MLP neurons of a small language model. Each row is named by its layer, matrix (up: input weights) and neuron, and shows model dimensions 48-175. Each number is 128 + 24 x the weight over its row's rms, rounded and kept within 0 to 255. Numbers have three digits each.
After each neuron's rows, "fires after" lists the tokens most often just before its 100 highest values on Wikipedia text that the model never trained on. A number after a token or word is its count.

L5.up496:139090165164130100148127148109103091119151103098097116118182147125116122149107108147132174115137132131135134105136154096118155141159108127139127172161092142160107130177129117134132118164117135144166161132115165112108126097088150118150116111137105149122095150158093140068091171105108160124128116108148145130170186136134083139148115113199112135190095114147154132110089129136101108122149
fires after: "\n" 24, "|" 24, "-" 12, "." 7, " |" 5, "==" 4

L7.up1023:105144148093108147137129096159070134095106148116136120094149124112135142124098125171109145132125121037116127083077122136143133131136153111104125095112078139130139116121101132129129109141130116117132139140155100136151113064109071138137136112149104147126129150149096113145104147141127109107130150109125100105084155078126159139117113144122199149151130141110116092136169120144125130089183
fires after: "°" 16, "6" 11, "′" 10, "7" 6, "iss" 5, " (5" 5

L7.up488:118110109125110114131134131107134140135113139111135132067133143126090106148083091149154110163088125103105136103144129105145118126181119157122103123138124111119104110104091143137133130101134139141143135128119164105131109111159127145140138122128103116120128128132113112112124131137139155126115124089119089146102173068142128119154110150149144150120125150126128134112153133132110180130145
fires after: " K" 27, " H" 15, " wh" 10, " k" 10, "os" 6, "k" 4

L5.up290:150127109156130078127094117122118100130162171106097101099163133125119104147133103187141180148141108137183138120088119117119123131131125125128135122117065115152122140124122127169091058117125112131115174127125095145125103093136124167111122129121104147148122141111120095093083136138148124103120094154129121121137161116137134116173188134163086123148140116162133188142123121119119195116154
fires after: "\n" 67, "-" 21, "|" 6

L6.up976:149118109140158134147136124143168107109153168054132129081156127114124109148118139141128182098078122179149110154139125145145166148101129112151080111178113132156098128170146117191118134146137137139128147116129166109113140105122128115108126136088116153163129068163143124102121087104117130103142116139124160115132152111125120126091122149104119129139079103141123126131143089094117128144123
fires after: " |" 44, " Apps" 8, "ing" 4

L5.up832:144080134129180132143124133139179168109140138116137072130119130154135131145134102155136100134101139102120172159119160141091174132147157108137136104107101143126139110099174119109136106137111120136162157176102098127127101162140146126129142117149110133128081173128111109127129158149105106134108126130128123174111154114132139110131134113103105129136092082187129168182081114075102112142138
fires after: " to" 33, " due" 13, " imp" 4

L6.up65:104135152100100121162113155138117156151108088100084136125118136141163123157103107082161122130089145168091148113125146102181120178106101159114125107132174134113109105146066121190089142133119121151181106110147145118143135118173146140137104177135117142152117103109137145111114122128167134138130121069116101128134147127141146139093101165171120146128112146169148119119179190162149138144134
fires after: " K" 33, "k" 13, "sk" 5

L5.up45:110099127076168119095116112129161132089114131112147116122153147154147118117105150122102088114145193114121123130103128133163144116090167115082128073191109130136177129151130109095122120181148121107141119130119134143116130074103134144151163121097114146166087123116133173148114118119080099174167149128135120084145154113124104142092139141134148121179132153156121150135128092118107152124102
fires after: " |" 48, ".7" 6

L5.up515:138134134078127091134132118060141131131119148104091139125123152126156139136121104103118121117099116142165140107139106127117170143111119124123139159086152079154095144104122131137122117124133129156136159136136166120125124139081065148118151138159116132167109114149110165123129168111164164148083128134130151131115155132133139092130122109182127110082126110149122132121102117145119177165084
fires after: " |" 48, " a" 5, " served" 4

L7.up695:096157170113086104143064107170057151150119087115141132128129117156129136190140109145147138128114134109153129142121128126123139135079147146143082130128131155158107141126140170130105144111142089126126154136137105106110125143159215143120121150085119171139100123154127107117140124154129101115118088142115110086146077121142111142143142083099105107156118119141103132137125127096150143121118
fires after: " %" 14, " Title" 13, " Votes" 13, " Notes" 9, " Team" 8, "face" 4

L7.up329:123118181134078136102163103149099095161152149122124137145145131155123094175134094124098152107082127130109074113170157132145131116145121127100068132135156152152130116156076104145134129126110099143109152139122099102108118123103105144182147144076130132169108089172141140168143135124126117175137121111099128129145112113149122151120206084087108130097139119106098125110124112144162147125128
fires after: " in" 34, " the" 17, " In" 6, " a" 5

L5.up866:162112110085151095124169147119151105103155093154118114069150140124158106142122097128124171178104113135129156117138123119128134140140154133140147116128096176111126109108129127138106130143106122169130158154107166116114133111186125145146125128130090105124139114172119144112136114096127120149088097137098153132089151082103140097136127160144144100122097104148135136158082139087143157128172
fires after: "\n" 31, "-" 12, "." 8, " of" 5

L7.up1016:145149153113130118142133124076116152136131133124126131116116154153123118151115121109128150124045099125161076169134117111125120123112116159112163119142117105094103140081100116132126150143136131137086107173137136091155185107152109140070139187132118148157130135129155156145131116165114100123102120115112118090136102107095115119128143086163098149118111125138098162126127132089136136146109
fires after: " |" 40, "ov" 4, "os" 4, "in" 4, "i" 4

L6.up132:100144130159141114126087141093113106109115128061078102115102145130141085141061078132095134112149170132154086138070138056119147107109116131151133152176119121101122122141160137177119100166130088151149136138101147133186140130178144133099105141101097134128115141166140163119137126145102142098130156173106158160162181128144136134137166156151080091138077125111140174134164130130099160115129
fires after: "|" 92

L7.up543:104122123101106152143129079156090079140144118104099116116089126136145093114130123115107133122135089143127149151142114105131140142149132114165144145118127130073147078128104131146124152104075110138152129082169147155180106109153094153134167105146118074099141152108159099149138151123179130094149111142129150126107107120158088149106117121160135128177102134141094114131145157076139136180151
fires after: "or" 16, " Ber" 8, " She" 8, " she" 7, "ou" 7, "re" 5

L6.up464:100107122071105121146110106079109119130121154149068104120114142101130112126110161098132113077140165127155186095144094104088131161147139120098157131147118155076143122106147135116155131159132138127122129151126156147128119143138130132143135125172122098124078135116106150157127127112159178155059147101101117099149092115118128125119093160147134140091138159158140170090129111088136149152142
fires after: " Al" 18, " al" 10, " Har" 7, " Nor" 6, " E" 5, " An" 5

L5.up163:128088145113134173116144136089126164091086116136125089113090123093141108140134113162141091128130123113115137138115124131110129128145171122120152145126146154169115102120107119115185124115098141113123137145131138107117104122138116158115117128135114136134118121116131114149184100178141105122107090117120118092122092119130150163084145117080158146136104116116109139127077120108112119184202
fires after: " to" 43, " in" 19, " for" 5

L6.up290:138076145157090145126170106120127111088147111108113090104153123125165130152138117150124095113083117095134134111094143069153144146160176136128196132130118101158142146131144181116177141140141131139137113171121159132138080117158106124140108143103106115148117120121115152141158122123132098120104148113120156095097186120099120144150111129168118131135117117119170128124123144111121122131132
fires after: "|" 30, "\n" 22, " |" 6, " (" 5, " " 4, "-" 4

L7.up468:143135138143112141164138153162092187094091135137141134127121091104157134128121126104129119129084141124147154146153113143105096103111066124158115131123110153097151098156117164145117112117068127177159163123142148110121140101126134124089146156132104123143132128139112119134159137108116093099156101147129111094137152121121119092115134075107115128116119160183141132154143123130133144132149
fires after: " W" 26, " w" 10, " Sh" 5, " L" 5, "s" 4, "h" 4

L6.up902:142101129108109134112163114152123088121139146150131097134084178117148141136114149119073079133125136098158125141113121108107136127107125129144183085135104143127184096149142151148153126161113117081153118148151152111123099112150110117092160129086109122114111122095139152089201105125141120136141140082127151131122123138133155145112095094177177128166091144150155168160135096074128147124082
fires after: " |" 37, " G" 9, " L" 5, " I" 5, " Mc" 5, " O'" 4

L3.up377:139114141090107146132160088116103098151111149167142128115135146161168106150133133129128149174125119106111116090109133116129092123158124132099143121162114176127150110096137080109097097144118103135085144161143143147129094072146101139151139187110109118154099083153115172164140149101160124100122143107131172103070115128180125154122148090132150121181145099145147146146142147144115152135138
fires after: "\n" 41, "-" 19

L5.up269:127133137162110169127138101092140125138118127111130108120112151117154131145129119095101140130125077175152141139136151124113152140119096112126163173117141095136108099148152091166116145132089138132173130119128191133144106124145154115120096170123125124167120153108118149102148148088143098097141113106128155133163127166037123163089138130185131153132129104155186129099100146112117168097085
fires after: " |" 33, ";" 19, "," 8, "-" 5

L6.up925:114112116148155122140121158125123104141142121168102117132120114145184114134169101121151099134101121113085123138129112132179131140109129151143197115158104124120154120115129142119176138162147112112134141143130143121138185104156138135109088098115126146126107084134117148142144141128128135117135114169117125126102123069140134129129122128163107102136128093200170155145115137123109120178161
fires after: " (" 29, " \"" 18, " " 17, " \"I" 4, "'" 4

L7.up763:163132163100123100160046132164102166087125132106094163104116119122108153135108101141093095095156138129138137104115125114123129143135119153134106092131124093199151117161136147134165107158106123113126169132134141132147166130125153138130085123144114125091070131161116108105107137125120091131133098130091135131114149108111138128082103131109104108132128124132139147105141117126117103133167
fires after: "-" 16, " O" 16, " (" 11, "i-" 11, "\\" 6, "é" 5

L9.up82:135099113139114091130082151184140122108164138092100114095101149123138120137099140145080132109114157100153121123113147148136178122079111116166079144115114129139161136134128103146163126154139120146101148131120109071112121106119152127139142083117119127154113112163121136111150097135149095120105130114131105118142099124122114198131166130141131110131100148161130135096156103125104124107098
fires after: " |" 57, "\n" 8, " a" 4

L6.up979:108103131131112139137104119138123093102144142135073095150133159108152124120133144128116102091078161147150153096124152121073109164112141170132163151102152128146182087102122132139169156129117135130090158129151142086114123112084141113160115145140107111089113097101109150100191144120138095162168124132118153114142122101138218137076087106121189133090125103137132170121087103125130153154115
fires after: " E" 20, " Al" 13, " " 8, " e" 7, " I" 7, " G" 7

L5.up840:110120131166155127133093148163134182114132168131105137157132120114134116138097095146118150110103157123159124153111138141089167117106128092124170143161122138134111123141144131145151104100167130113153144095127151144097145109121156139148138108088107140131119143127128166106132170117147100074144072118139130091104197101142159141097087188160129086093129112190120152160080109113099130136130
fires after: " (" 31, " \"" 18, "/" 8, " (s" 5, "-" 5, "%" 4

L7.up666:168114138162132126155146138137129136086132071127090133109097142110147144130110169121164159114114115100108120126135119128161147118142099123110120107097093115114152157112129129114163125130112147097118174136144172178144124085179077161114103137165127132121142143134137153093130123180103143083073125158105082121096106091118143161122085116110126099145143134147102130167097147090130147132152
fires after: "°" 32, "′" 11, " " 7, " Sc" 5, " ch" 5

L7.up578:109137110134120112110096124096101107151149111083126064149090146108142153185104156161088095134124120142108153130134123134105106102127087101136117139134123147087159132110116133152111127131081121125138096123151169125148107115157152105139107137107104132154138127085105128094156127114113114123114103107085098129118129138138126152115157105141149115121103139176182153150107114154112120107116
fires after: " Bar" 21, " B" 16, " G" 10, " Br" 9, "b" 5

L7.up174:097136150134107118174090109168121182130097137137119125132156120135125135118129094122118149106106131159088125080175135090158167084132119126105151156184125110143106157119079138119144136143145118119121148159112147134118175151155140106113128126112117170105105129114148132128115091123090110129131127103092106110100130156139129113132146116138109125135125137163169159070099173158119120151130
fires after: " " 28, "S" 11, "." 8, "O" 8, "s" 5

L6.up984:152147118160141183127137151116149158113181154142109108109129145126114119166109134161084120115101112166141164148127138149103150153166126141096114122149149122120105128091086081115171135152161136107117148121158141103097122115095117157162152119113106129118123114136127086143152162131121088199153113133111105099123094104118112125105144100116078171134093123143088131128072091119129136132117
fires after: " |" 32, " G" 7, " a" 7, " 21" 5, " an" 5

L5.up909:111141155147127128117093094118120082123111128063099100133165130157152111139113075148139136151116159158149105119135129113116147154127095142167138160150108121092108140129126153170098099121114126182169136141134121129115175095135148131143122142120099135103137158148109133093131156099116167084147132152127189131161139135128147095160158163151121167156128111130110143175143180142119157119151
fires after: "\n" 46, "Ch" 6, "P" 4

L7.up12:108143102148077135126112119095105126139169161115129122131141171113129134126121124108078139148102144147127132119115084102083132139122126091098147146114165071122134120131120094115135124112094116088133126121118136093134123126175165148149140133127114084121097157126113157154131158112139102154145158116121124147102131146106189126125121128170131125127092135140151164074093143140103120141139
fires after: " C" 29, " in" 11, " M" 10, " m" 8, " c" 7, "In" 5

L7.up30:124110114105108105113139130129099110139140151140134148114086136114115097174106139116128125115069156165139122108135144094111123131105148171153133152125121105136095106070111126143119151134146135127086124159135167136121111123168132139099082162131114120134092110089128131149163163136095138136143097070072165122091101074146161153155141127115093144135131169166128164117126144135129162089123
fires after: "°N" 17, " K" 14, " N" 13, " M" 13, " |" 8, " S" 4

L6.up636:093078132151148092141158115129109108116138123160131119098142164116115133142145125099126138197080126163110116126141154136106087127178144147117091143124113126132148124152104095138137127111101083128151135157167138138154117110084113144143160146123107150166155144138114062153090167170116082192138103106136112133133130098173115138094111125157125127112159122132086109074101113100154142164150
fires after: " |" 48, ";" 5, " 1" 5, " 0" 4

L7.up599:092125128111132081128124139192137108098118126171050145088138124129150115125149104126117105142081142131160113116132115131123112119132168125123111174154114137128143110123112154137125141117129131155161152143105142167120164132136155118131146144123098184137104090159113176103140134125141134083120098126105132117112111113117130113118089159138087122133097122168126145115100154122118109201196
fires after: " th" 16, " Th" 13, " T" 8, " \"I" 6, " (" 6, "F" 4

L6.up682:121142127139176110125116088108156118093110071110141116126083100153158113161125131142145149152139135135140081154100141118100157098177154141091129096131171130126108146164127113125137108130110122146156120141159118129164076110144149111100140154142120128150129115126144179109161086129123121110114151126123089125132154111136116177107107171113153122136084118150128135149128150125128128158147
fires after: " to" 41, " serv" 6, " w" 6

L9.up505:124144098134132143163126123126084116114142107093141136137110097117112119125106104092076120109118144157136150149090191105110137111160124135098101113120144139141133113120155123121130078123127127164139101106135150123156135124136131144110136122131119103136095136128088115117151111160081145167142118136128075102146134154100114160151128154136081116161097123142136147169110172132090104172156
fires after: " to" 33, " they" 8, " not" 6, " would" 4

L7.up260:154098125093110089166112062110120122129134120106088155125115122113141123120122130137107098108093107069097155106142127121133168125140152108131159089088086144143102105154124133119159145158132103159156106131145161114122142097134135144169118148117104153105114155113084133100140194125118106113126133114106169141134108135113123121123146108144117159116089145114142163112110136126161120123130
fires after: " B" 15, " to" 11, " G" 10, " in" 10, " N" 9, " S" 7

L7.up622:086136157096159160131094138150124144133127125102083087134102124142133120136147122085092129115113170095092141153152144126134184157141118106179115114132140141106098102094130122141120135159133154146100171132145144102138125113129150159147109143131096172132109117130112110174155147113141098150091124162109174099179105121130141112104105124118116164121115156170152136151133118088099122146142
fires after: "te" 15, " se" 15, "e" 9, " Se" 8, "ru" 7, "re" 5

L9.up10:159157150123097122148155152125152150133139128096131138131120111136124090134140123121124118138142129127136133098151131101086063123144122166125089111120128101131116102093142107170143108128080154129163144149096138161102103112142134191124114137091145123146117137152118147132129134164132126138114130122107189129157160120136120112114116143073146139155117079132117160142105095151155133151135
fires after: "|" 26, "-" 14, " in" 9, " |" 8, "201" 6

L7.up634:147114138136116137127141103143097119138110147150144128075101116129143132151108110140151095106054114132090124138131149108101104107124132151084156144141126138159146118149151123132159136124099136193160138127130140081136139126149136153095147155181098126155141099123112117148164159101156132119120099112148094122121135086137150146090121110150107114127133161159143115112145143062113125160144
fires after: " g" 15, " Sh" 10, " y" 9, "h" 9, " to" 5, "w" 5

L5.up54:150100162113132147156178141098123113139141156147138114130104145137154141135114151068146115126109109104116147123165135157130137107144160131141164107160145124110142112137108107139146126149125123114111159090176158135140160080172159108146146190110108131184091115123079149162186111133135112196146128122134076063103122126138099148134116107142111105146086150143132139104123136143108153134101
fires after: " |" 23, ")" 10, "R" 7, ".7" 6, " r" 4, ".2" 4

L7.up415:114099100107050128127135156113089089122146139126113149148118159106161070127110090102084106071107082115112128107141129132121169144160123138150117124137132091159145113145088144130126127111074154152118086124156147113136143095177158147115123114125120150108134114127135170123114151085155109139106105109106102114088145109135145122137090075127149146143129122150156145110135129111149124102121
fires after: " is" 22, " was" 12, ")," 10, "1)" 6, "," 4

L6.up459:103100123120126123129144144128123167127119117120098093095157159159128095155119114142142115121117123145161121086134172113092118144159163132102140147136181092139135142150135134137158137144102139140097150142143163129130111101121151152114060132121128162143104128161123153137158081094114143154134134077134111136111169110084110146104107166110115158100105100144134107098085121122102149137162
fires after: "\n" 47, " \"" 14, " (" 9, "-" 6

L7.up318:166112134144132146127160136140151148154111125127090114094103091131132134146144154178134096159176150095131121093108141109142124119147146123104131100118096077145127161130119115114117137164138124143132137160159138116165106126097108112090148124113120113126108094142114184111127090119161145111132142161133111090096109132128088098097157162121143138103114114131122152100134189097138136130157
fires after: " (" 19, " G" 12, " \"" 7, " g" 7, "G" 4, " bro" 4

L5.up336:161081119082123143134162070105174133122133150101099135107107134142160098137112124153099068118115123117122057084099167114129113119148146166088106112116165156122079134137135128152172107149111123126131106149124160164136091093162099150093144115137123125146112123173133182139124159116100116141128160138121134132157132118108128166124128114146144177156147114162112094115131180128118137134164
fires after: " 201" 25, " 202" 15, " 198" 10, " 194" 7, " 196" 5

L5.up604:100119140144123099137126165163146148072118089100104096129130152103140119142122121177132147141092137127157131136109127158107165100165139093114152114130141117162101104150101119104158130113149111130131162127105137124129116099146099154120114137128097155097131087111113155120138153121096104157175082133129147133095134102118133100094102133127160097130121122158124178118127155124131190145170
fires after: " \"" 40, " (" 30, " '" 5, "\n" 4

L9.up957:123132143141153135142084136144101149106125148106092147144137116084130157174169106139115105098092108150123133136125109154145162129130101178138136137149144119137144130182079136113111120140118083127114121168120157155089125107131128111155093144108106146172132125157115117144194118118192127112147117111105144099114117111093163124131151129161098096140113122140122143126097116156163141177167
fires after: " " 19, "-" 12, " k" 9, "\\" 5, " b" 5, " dis" 5

L9.up28:107155182120144130141094180130116107092134136093142140076142114124141101135165151127136116103143152102100094118143134114138138147128171103137150096128098123114160137083098140133139149136129105137136109137121140127068167135132172194114158149106115107120100147112135130115186111131131136116111116099117126105171108101190147110119137127142110104153093177194101162101113113118132135136117
fires after: " |" 76, "|" 24

L7.up850:151113142120151107088151131134132083112130111125125109058110149114131101168119142129148151114118141129134146130110106135090113160125184161105160137111125105120105067117171185111165139138110101132162159113133124110130140151078113129147121118114109126100127100133131128132129130095197145133089078146142136086116172102112116138095135152121111160123137104151124159126133098115097177165096
fires after: " g" 24, " to" 9, " and" 7, " with" 6, "w" 5

L9.up696:129131153125081101135127141117166123104137084106082122114127175124144141131128113122131137109101133130105144170116111147079132149085128124094108146160118139139146114090147128110156147116177118175113168160075145145101152124116115147145143132136108106134137140169175125148135135111173093128138072137130098113150118109150129131135134111128118099104135096134102166101104174129136130160093
fires after: " G" 34, " A" 9, " a" 7, " an" 7, "G" 5, " g" 4

L7.up112:127150092174126134140121119094119196100115159136131108163106140159127135129189131089132105099116169142120109099184135133075098145104077160112117129094130106095129114122152154124150107141123099131125150121130171121155143122110138114160173129158097116164119093097116154123154106134175123122145124168106113113123140124145122094145103133116094141116128093095124163158082108115112114111142
fires after: " le" 13, "le" 11, " Co" 10, " Gr" 8, " Le" 7, "re" 7

L7.up469:106111132122116117116123106153085120126136109092100127095100105143142133159100106082139135169106163081143162142112152072122093110158077177140130117129097184128191095137099147135110142107109134185163145117171176130095148107134147120128095122122088120122095155154129118124128127103151110126113122073100122148119153102105122154114103154121115124132105182127142134106145137165141095170117
fires after: " K" 12, "ak" 9, "os" 8, " Ok" 8, "ok" 8, "k" 8

L7.up644:125085068157104144155113165157088096140112109184142072113121131175117104162115119165117149159127137148095141152156142123116132126138080144132090135119081123147147166141085101116148123094112080128150159124165124083161096121107119124059134140134133126108122123147120148109163100153133143112135111173164137119154125130182087147115111111126151167129095143121124144111140142125084155131149
fires after: " W" 15, "F" 14, " w" 13, " p" 11, " f" 4, "P" 4

L6.up621:098112126140102099175142127100129118083118111118054085107158127088145127182099108119119075113093101145138140110085139163143124104106164115163145136166114096164151114157087147104118126156112109116136085176153148127107117113174154167113103167111101120100122162122113161124192117139151155132143128109114140134122124119077121089093159112140093124131103106133135128168128137113153134150155
fires after: " in" 24, " the" 20, " of" 15, " \"" 7, " to" 7

L6.up436:135131124127117079161137133163087105140112137100139099111101150101116123166106123094118146100095145137127154116107110138118131156121095160141092139135145088108132116097125110139118132156112147117121156149183163064164142110140180149106142161114106170122103124129132167138187152136152119134123109122117131129137109109130151118110136095114126124140078152149137152147080155108129143099131
fires after: " 2" 12, " 4" 12, " 1" 10, " 3" 9, " T" 7, " 6" 7

L7.up996:099145166155096144143120146105138094138159130125104133118120134144128138115114163096140103122125122130125167138121113053095089126130103187108145135118123137144144095080116162140114133135117092133137140124092143132141187123129151139154108096086114142137135131153079121101127112125156107114116117089131113101127107150097162160141126101139097148162183113122098157149124115124116120132116
fires after: " N" 23, " n" 19, " An" 9

L6.up817:143108123126103124174118146152128114120155134123106091126122139121114119140110129090160110136155149141110165125103108163120110162136173152090114157106139113143096109112135111119141138137142141130133126149169175124126128088083126117135138113120125140079122111163108107146171151169085125150128097082129148140150135079159136115090103151133135150121110161158104121111113127144137183113081
fires after: " A" 36, " N" 11, " 2" 6, "The" 4, " 3" 4

L9.up38:134139147137093081119077137137115127148126146114109135124107196129145135133097099122117152134113132141087175116140107129138079111097101155085148104113130089133095072134137115125118131127134076153087131114137166108138166094129111119114081124109106115141142149110116091099123125153128125137116126102138131101100152161106117100128113133122104146133124110109141135115120161125137161131113
fires after: "\n" 39, " sub" 5, "-" 5, " Ph" 4

L5.up204:097130128151104118144130178165155128113108121126068085111132115115123108143092111158118130119145120100114122120102140132141134122149140138097186090121113133173126111144121143131170142092099117150136159155126162103137114112157176116168116115107116144151110086149109125093152138117127105140136102164120139127108139103118166117143084134118097076135114135143086152119060150155121141182144
fires after: " (" 29, "\n" 26, " \"" 16, " [" 4, " (w" 4

L7.up421:108120147105083132140091093143141159105099152123105089085116137140112130122132124118123155120110113157108134076104151126111154095147138098112127134127123133127124111156096175151160105144138105073086145125118117111129141116133163114113125094097114127109127148171136131137105131137101120147141115128116134088182152136124155139126119107145058106136122098148168168109128155156122135107151
fires after: " re" 20, " res" 16, " " 8, "." 4, " p" 4, " Preceded" 4

L6.up352:124072151119148111103133136125078092148179156144099104138125137117142136170103133083151132092115140098140126116104127061124119155154111143129202189153137141118122114080137132117190123136153127111158133103124169146130112085163161117164100154161110147112125136109099083118131139122099106129141134105129108142171112104114079144131113145173116134157103122136156150116143153147148144105125
fires after: " N" 13, " M" 10, " I" 10, " Ab" 8, " Al" 8, "a" 5

L7.up349:132127161151136129150115118150105118110170086123088114124084144149120119171131111082102140097131128085100083110124110127143137120116146095134108098140110106167127144123109153136141105118135089158116160127129090118132139108173154155129111143136113143151099131137128160138148126104113126115101169120114128120112172098162121113146159133132093148178115129136103154117166114129134115136097
fires after: "|" 55, " |" 17, "-" 16, ":" 5

L5.up145:127103119155147069139122113095131108109134119119135129113112162160130131127092057128126120139152119145153116072119138092111126202115107134130165192124114142098089153133191105172113116170119108132164159156129131084146120081168129136119125145135107145157124116141098159112096172161139147115167120168093143122161124129126109137091154160127114124188133102169124151160125152141123158113151
fires after: "|" 38, "\n" 19, "-" 7

L7.up366:133162145132108117094124124112121116133148126077156106106146127113131070145141140089133088112095120071113107143156085162135177110143116115130104116151142162139133106121103116128159143120141101180120141138152119164089107107150144151163140153095119162162129133147120130110124145158106120164131162116153079161115106092167086156129138113118109135105091126127141107109121120131134128134141
fires after: " in" 24, " In" 17, "In" 11, " (19" 7, " 19" 6, " 17" 4

L6.up46:104137136131145131126112119171135130089145089120149118097128166136134127143156121085124135130091108161129180141152154139143107131147116158125119147131113143160177077090097080123175112152123128102174127148164169137139106168166121125173143155102091127177135178133121084147159126145158082160113116084102102072117118093148119161090081103127107119170105142128099135109122119115163131127113
fires after: " |" 61, ";" 10, " " 6, " 1" 4

L7.up42:149100125133109115168093160157134137121139134120079127091141149117108129137091134111055154135136104119126123139100151097080142100117110199072096138129132090163124138139145156156113125196094160115122116123104118132097117082151111156121107127122126164142113128182106157144130138177141092137098105100110109121113164088138120123129133120109095155116107154146108140117110171123136117127138
fires after: " Party" 24, "\n" 19, " |" 5, " Team" 5, "|" 4

L9.up372:148100099122143107116088155164104152097146086137157110117098127161156124112130151166132130131101145126111133141121128157091123161116112121076050106122129096128098127164157163136135090148135130139106101154167150125169144145110127095114154082146107145133142133175131120132143117122124123143113111153142117096117159116084115093083107144113161138134120140159123143164124116106082105143150
fires after: " W" 14, " p" 10, " sp" 9, " w" 7, " Comp" 6, " appro" 5

L7.up75:143141124147149052169067121143114098106131130107095161120166151139126130113102104136136156128171134131163130108096124113082115149126134137126119126092128107134100100187118118133128145129136095087114088145131132133088111121158116159109151138157106100164113129140090097116106121104143106151119155105115146094116123137152154148126109086105108124140139106122140137132131118083111144145117
fires after: "\n" 36, "-" 18, "|---|---|---|" 6

L7.up85:131131132120170132126165116102103133087148167145117094080140159113143091108110120174096137071098152109127115086136092099084118094143147164161110128130168143086150088145148130155157098103057136126139115111122109120083125098085151113128159106153112108168123121102123164109127115125122089150121120143107172095096171129169097135080107137158094124122157122147121119147138178093124179139131
fires after: "er" 27, " known" 10, " ch" 10, " served" 10, " Ch" 9, " le" 5

L7.up314:154104081139139083152128119077082148138129149094084116132107131218125146124136118098163096098123145126137140099118118125120181162113160147113114155085125097132134102121132179141202139132101134156159120127146145145125145140134127122138098146131116127114103122089114112134124129146143138135115136106119188137130129102109110108121090108117088137146102127121134136155123179121136100169166
fires after: " o" 13, " O" 11, "ra" 10, " che" 8, "au" 7, "ó" 5

L7.up609:092089129120079104140121085160114118083131124121132158104090120129115128120108124136097118132144128110093105121093120117107125137081119123135114107156152128138129099121107126102126117152101093132092149117120157124118158168143195122134126139101115123152126135102122148122149114146106134130124157100103088134122147125078150112133087175128098105123118121180118156111088146113129128096129
fires after: " c" 27, " C" 13, " " 9, " \"" 5, " m" 5

L5.up265:165113134093094111167064164122142134130147204107070104118127144095127113134114108127078065127143135160119113122108136126103151137149127158111129125138105135124130113116119150130136135160153148124128145151133131100150148108088157136143162138118128166104129138149106147091134166092138134158105118148123124119161162114154119116126115120134079142137112094135150142102118087130115151132125
fires after: " the" 18, " a" 16, ";" 7, " first" 6, " an" 5

L7.up513:091162098137135146144120135136131104102127130160154083097137150100152121135091119130092125086121097122109108103119114107123129151145121128137118162136135131062142072147105086110126115124117115102155120153118168131162115105114168122123172138131123106114129101106107166117124148097152132124098154140149112135071105153131118129073122102159118108141099123123144193143123100109125135145140
fires after: " B" 17, " Ch" 13, "eb" 12, " Bar" 6, " Battle" 4

L6.up861:118104110145119080148130154175133156085127127138107076089162117092125144125132115149130084112104137164145149113087126149077101130124162134140151133166122122124101102132132154133140155144127127129149136190139183123112147104137124142116104161095098143114114104135098162128145149117141110119163090149094110127152125112095167081111107119119095132157124076149137168106131146101125151137133
fires after: " (" 46, " \"" 42

L7.up525:128126123123145086134117162137142137123139116111120103077179138114121119121114075109150153162102153100161101136158093125085158081132112162116121154135156151120127140170149110131111114128130116119145155142143169142155124122137128114127197133062109165137143135128112138128129107116143122135105090145142113103153126115109148116112152102155151103110121087155149137145114108120127143163138
fires after: " |" 31, " th" 9, " %" 7, "F" 6, "ld" 5

L5.up334:129090135140161150134127114138163135120139117085097067116147161111162123151101121118136116138098172110135133105139126120076207163122131157139154156135129095173122136118166119159172107153132131139167190114136164135164111137131133127128105138088114126116121097139090125115152160110178141128120105120127152153108154117091156136087128126127099106131117118145141149139136141134094161126140
fires after: "\n" 51, "|" 27, " |" 5

L9.up77:061126149097092106128096107140092118135155098085118105159137143167163093136121123141130151165114157136129126152115100114155165133083139144063147166124142114104110147135156148123156113096131117162135151154135115099095115106103132162143163143138117143107102135127110120094132145134084114152069100141098122125124150130127151111171131114144136146148136139166132179138103189129112158141115
fires after: "\n" 66, "." 5

L6.up805:136094118125139135133165122146103107098132168137103137102139140174165086130140114126111125115105159126115103122074142083095156157156178166096157136136139137132151144154165106108127126141088134126125120120114147120175111087165144137094139144148122137171129130095110182111134086125114120149149130103103129114183113113129083142136141128121112135153095117136162151141113124113125117162115
fires after: " to" 34, " would" 8, " can" 7, " and" 7, " may" 5